Weights of a small GPT-style language model, trained from scratch on English Wikipedia.
Training: a variant of Muon for these matrices, 947M tokens.
MLP neurons of a small language model. Each row is named by its layer, matrix (down: output weights) and neuron, and shows model dimensions 64-159. Each number is 128 + 24 x the weight over its row's rms, rounded and kept within 0 to 255. Numbers have three digits each.
A block is one neuron, or neurons of one layer that tend to fire together. After each block is what it responds to, as a language model described it from the Wikipedia text at the highest values.

L5.down2820:145182109142109107129147094175121129133107109129083125115172148081105120131070105115189127122188105102113135127123116138127132137153148141126122147115131197091062119120108120116124130111139100129125128108096106152151162150099132150146144113123121104128097138133160144162120113144119119104
L5.down3254:131171140113155107154104103087110110126145119149102120143161144122133104162097113148129132126119130126143152121159108119143111133144088120157102120090151142115124081083126141162139107127149132106136136111118138126137124152155156143079173114111129137128140134107145136131170153127117127102
Responds to: Empty table cells

L3.down148:151139167124139120158139138157129149162132084115123139165115184179136097150177169112114118170165132148166104168118121133146126146141125104149132162140136144118167097148149132133127118137154143098124099137129118135142097133120134136148115126124109161149083124113132128186101159130125077140
L3.down172:125116147131099168136147105127135143159092125119137113156153104142156116086121134125134148127097129170131143118111130141116162140108134135148112136094159116156078136093115135141123136139116169123130124137181075129121130103178123133121144116134141137110143103136193183179137115148167065143
L3.down2197:134135133115128129102121186131155139083117169092060125099065137099145127159198127147150117150127119138170070120143143132113114145115091153158119153126181122170129115127152097130126122075150133122139107108135110102176102115115104073123151130149116133187113100149136090144110088134133140100
L3.down2919:136137105127116155145108107097149112136113127127101107149105123162143159115171145171105156118129096164141130126107102067114148133162158153098126180068160110088104141150130152160135133139131094160086168109098149157173133106116115128186071105117124118149132108139133133156133124186149104093
L3.down3275:102058112145121119126157117115109170105163161126112153138132126126121107132149127179146109109088121114163127111121179110131124145113108148128098146110104135139162145133111153119109153131122123109139110164101095156116125242136180106133131136166126131149157147152131166127153081132106084133
L3.down3540:130129139129100137123140101151189144147078177095154128149122165108160143103113095117137164119141107167120118078175115127092128154100152088192116163147125113115168111143120124171163137162144116105150109132125106125090095124124140162121114132116116134091129111150129149113149149145097099094
L3.down3930:136120082114135137144100137097116136104106143168080108137128138129122155155136184170136129105134128096085146138124122159106192091143115122134168081097144100160109127152144078123135090167106080179148151110124167140184132125139111092171151093132101141085096121158132142163148141176087135166
L3.down3938:084122113141137181131090132104129118157124183081123117112136129099134094062123141116146170157150117141139145152115156103138142109113101147113108127126131129086104148134106144121168114116122120140153133084077154153128146171141108160154152139152085118159133116135154090148121156109148094080
Responds to: Mid-name "am" piece

L2.down821:151101115110168120131087162133105129128109103106175157090136162114098124099156129127163111145108090127143131118120125134102113149119117136169159114181139152138150099116142120132113126142146126130113127140142098111101171136173128121137134120143132128148084144148136097133113192124154115099
L2.down2104:138132112139119128128106197158119087124141132107134135095141133142149109124129119152135129095122134104158112140096146090114096125144112123123134109140145107159159160141150136087110112094137132117124154162112070140144120125180119129136119101170138154131136179142177093079112119129138121164
L2.down2747:117143131168123087124121146141100146127136135109197163125147092065097107170126099136133140137126136119175133099148139127105085115109120125150155111119123144146128110138127101154122087104157159165170085145127131124119122121135099091138135150117098147138150113110144129112115159122151134123
L2.down3651:130154155155150127088094170123083138135151110109195167112129115065101161156152132131132134122122131146179143099135116159102132118104118143134161133125137134112082103124130114140101091138183169111160117145116121107127090118184100097148133137121119128149127104134162134118083116111170120109
Responds to: Split accented-letter bytes

L2.down427:139160102151135132137142137106143132125148138132108134138101116118161152145155079120124129114115122115145142122146141114141139099106134159137148106110150143131147165123135163085132126126137139130129093119140120097139106156136089167144133140163105149157121145133136124118166169150131102095
L2.down1123:095153134128128132137149179104075138130120161142128121134122168124136175139173093123067122152120141133140146147123108121118165148136107141158089154118120168119138140138141107135120151128127154121120119171104100092130101180174179135133088123137111173128087119180113104105152089126110118123
L2.down1957:109135151143162116099104132092123133132081187149131104131132098156150133119129116183119121130143139147147145138133125140090183177102145140136105139113144107151170148152092180086107135115107121145099101124141149100129167145139161108120097104163091115149164120089136124165143161113134119145
L2.down2290:125129087112111120088123080123144171136169102099167118197104187113118083133116152126093140111111158113107141139101139160102132092164120114175107136122165100132118100129119121114192118127057162136109128170124099112105171100144134154156087114157093194103107137107039165142101109100157139149
Responds to: Degree and approximation modifiers

L5.down850:146129182140128113150157121118116106131131123117121108123114168143156123156107121098110089153144135152128126117123170098164123148134120107134151099095166135145144133119115117135127143143102145158106136143170095096100145133116062133144092107131100141119133115143139092173175113109102131157
L5.down1740:163113154135135143119082146116115111095133138149116139124109123092128103122071125107154134117147129112117157113161214129174156118129119132156148117118140158115123111154115121130136155131067133134117151152162112148107134179124129140135116152150123124151129151135110113133127148137105108167
Responds to: Clause-opening "at" preposition

L3.down679:148178085129136157131117132104142132125119108137107139127138149146161119097098097105127117159154130160123155139152143087110151150128108110119079110102143140123146122128133101105131100129142158152124153156104126085180149150116149135152113124123144112095131119187107141136109112125121091079
L3.down1668:134119155121151134140125114148081129121103174121126157174110131113115104075152082106128125128090141158098125117133100103142149129154159118116118061122112178170098138089130099076092134106178143121135132122121083110110152147141094103118142109139123126128115150161111117148101118142170122145
L3.down1775:133103114119166130133082140079091084108144158167146109106134153071123179175162165157169136101136125161193128118090119109101152123140119135129121150115125127157087148125126117126080081094132146124100159130134119114115119122146109083124098124125096100158092082135098168124096171134096108102
L3.down1828:111111094135134150135136129122148137156099146110124166123101121091141139107139136135149132098141120117132147111139100158129139086111156133126123141155157158143110139122125093134104153137146127130165161150161120120117085110125153076098128124128165139116071127163119102127111124138099093138
L3.down2081:102126108142135115161108085109105130131144130119142162149144114146118110090190109142137124100153117110137174168118105118117125098124133081108147127104178136132127100129125119131153122126113145170126119078104157099135120153119161081136141152124115115124100140125186133183111112149135116161
L3.down2986:109148119170130113128117174122118116125117149058153110093090115111127177096148110112167163161132115108148158108159138117107146126105127123105154121141146080123108118133137118120135164104158167125124076087133102121156167116153097061118107125113134133077125118171142132150111148133166115147
L3.down3301:133130085111180122172123162149141087117145119128107109142118133164122172108162121137114121082143147129133123124147084123127140114154111113099112143093153140172105112113137133141163111136143154151113101178137110117106090093154107124126149103116079147135129121110102092115122164147117118126
L3.down3456:163091120157161128144130114158130117097122120154153099149128177127143099110155073113138142137099165111152134117141115103134103133150119135131156112153161156157125108084125110122109128148143114164117133100145092115121120092144113190159105161152170107129133126163126103094116120085114156109
Responds to: Word-initial V fragments

L3.down257:119096147150148102144117154135117135145137119138135126123104202144116112160134081144108130171092132106122168115149120134127099157099132108118180137155125106148149155139146138105149144114103103087097106154129127131098152105122138135165143125112133137114100116158099125147134148117130111096
L3.down266:141109057109165110119138114146148119139117160165104111112153103124135132131094109146100146157160147134167119109106094120116133122111090143131081110120133166127099117115167115120164107120138156163119151124136120105130176152114118132121119151100126130143199123147169100114117133122132161100
L3.down1173:148116116135112072099070107124150154135110137105124132140132073085115108084105115110119139107140126141132141163074103156101137118172114138163152121142137126100158161179097137136130097134163162152127127167121086145122101151154101102121116117122138174112158131121124117134112181186117109099
L3.down1392:149121148131138106117128104144128146141130151124140147136155139091144142137126113150142150098148140158150135161134137146176133135142075110120148134127102126161108113110141121144152122110175063099134104105123149093170125089122139113123160110159115141109156160122149111149163128174061143118
L3.down1796:124065147127119167123129122115119162109118183118135070139125124143124141122091110109109128142141130086086124107130112135114135114104129103156162174159141122130154108085116167131155084144148138104159133125129128132128124037151138107123163121150129102092155118116125079143099149114127132176
L3.down2765:135161117130086108112157119126093136153073104145138118169128090126114116131124144126090140096136135135112185152104125151113143145121055102099150099133122139165100081127150117168176138099085161134114098104125130140146179118115100142108102132125144147128127112103153113142144161140149134086
L3.down3205:151087089130117136158129132111133147123141117100126164164143114132109158118116149111124119130086107130121119110121130115125135120103112146123061106150133117129103120151138126105125130099160114108136178132134133119126155132123113158135107120145112150134129118146099125126160153164134125151
L3.down3997:060137128169132117116149145112110128160122080184091098092120110133127122113138134140135125165135117069153175136144130141110125097116115094155194092139092084124132122120176129130132130121189130112132132148142117115113115135180102160089133157058116135125144155127117093161098082130164135108
Responds to: Empty table cells

L2.down314:126132126174106104139157118163124177117127143148122129123119128173101164162129128143152150097091173127146151082123128152156169141125133109156136136118129132172087163099126163129120107088139096084102098151143126150108171195113130140133114091114125075122143124127093146143103149090174067141
L2.down440:140166122181111112107177184135109107150117120113110132135164135162143094115125114118118137131063148116120124164130110108101102108146121122105093111146125098100134089139087098104100155126141167158082173103102129107109152123126130130115146156167091158163104124128105122150117153114141102137
L2.down1425:126117129104129158129145109074090179157115099169142121108091138113059117155130087104169145118125136101126118115086114136139162097109138125170141122095123129115081125128096171122114148156155099115118135121104141156174115138130125135105122147122092129136136113124121165113179123143139102147
L2.down1876:117141122161138137145098146149142138141072130121119118117122137110163087108147113114084128069082098137147125148112118104117139128141149163121148130142159112148106147132164149105111123127144101126098141151080119157163117101132082108139121112110095153160125138149138096195119144172143132108
Responds to: Name-initial pieces in lists

L2.down1182:142150110128139051131120153164072143157087105133136142116171124129118107147067115118132159112155140126112148131149132093089120158124109108154093113123153144122106121121122146123122098119119120126154111120162108105130089101113125129138127118064118136122148137119114096142137170135125077099
L2.down1704:148115133106135119072122112131114131141156110133134085145130113128109153137153116154143165140133107118124122143106173105147106115135143136116138107160151159137120098123135148129144118126144100113133082125149091131109106159164196136111176110123144122099134114095154109111125121113145122129
L2.down2110:135078139092103121124130113137102092133107124145105118120109112162151159091095128119145134132107151122091128180162118147149141151148131104131168131132145113129081127104135133158107142109171086114135120123136129102119145120137126119138123148125106122152153139146113141099112109166089138143
L2.down3561:126143118142112138087078078123083132141134125157141131126165149122162105116081115117134139101120134161136146130141085170123138159101114135127138098125116112126101121119127131134130116139146123099105144137169084155116150130136094133127153128136143114089129111135154105152177119128110123128
Responds to: Empty table cells

L3.down387:139138131146158166111172100132129153111144123111108081124100129134159146110130157131132113143091118190163102137099129118148136165112100139097135130112127166143140104115117110100107104178124158126117092135104119125138159098119118097124128123097113125137113124134187116100107148111099135093
L3.down471:112121131154110087130138108149070148153125135156134070158113116181138141161142158112157147141049154119104080122118137144133120133102109153149122114172095113129148125174106146119156133149140098102088116123117118112136073116105145136137138101127122130168129146095151143120127096143139109134
L3.down1543:141151068154144151152152134110119151110168113095100108096076117169104133119118095117126154160098149127140110151096090139160108114113122158144115136124132144178151127137153162166110128147144186150166120151114151138158150147135091090128163114128110124164164166120077118108156161123160112109
L3.down1654:128136147091158150128154119111113135117144064155142115152109153155097100087155119077111122142123136127119120129088146092103157113122107106142141077118103128157166079139160047124148111122085185099121138123144115104142163148081105148113089139146098125148122167133105114138143125104107134145
L3.down1820:113107113120119147123175077127103112139128150102174087127159177132136114119122156126135152129154113155134137092148082136145148167131149112089111137137180103120142131163115103093112134108132175137138123124131142106161133114126114151085162114126121152188138147121120119156165108103119090112
L3.down3204:115142100135168142090160142098135118139169136136162135157167133160126129123136107163150145150136141109108134139165164118146133123126094107131122103104092099070146090080169127072116147120100123137146138080133104164127181144159153123156100140137180125119151163110144113102077160101127143172
L3.down3406:133140140116096132117139105130112119116107132104127142160139119085153142158140109153129122138145130145152150124087141159136144131121138140156133138126134145091124120108109104139083151141108172179080118148170146133130100124142127122093164123156125117094127116094166152111085126152145142125
L3.down4057:101133120137102148092111103090141144160140155131117146142169154134111128101163137088070122151104123148151097147103115137133149146136113135123122146087092163126139108116111106139102167154131186099136169181101086121114162147164154098117068128160137136159089120167121118094151101113109111087
Responds to: Proximity and approximation words

L5.down1110:108114162131111161120105132140105119114116139125127132153143101170149130140130126114119142155114132165127185136133125110153131120147157175131108141109109133148128128106128124090116200152123127146133115138144135114149115105130126116166118124107088150142130111130144148134129106117155122128
L5.down3140:141115104122106165186146122143082106156119087152172107143128106166106105116083106166090144150124114116130156093132176171133123134132111156137087149084097087161194167138156123186133143088101108110114120144101124172074117147171143159126118130094109153170106124079156125153119174130139129125
Responds to: Mid-word fragments in rare words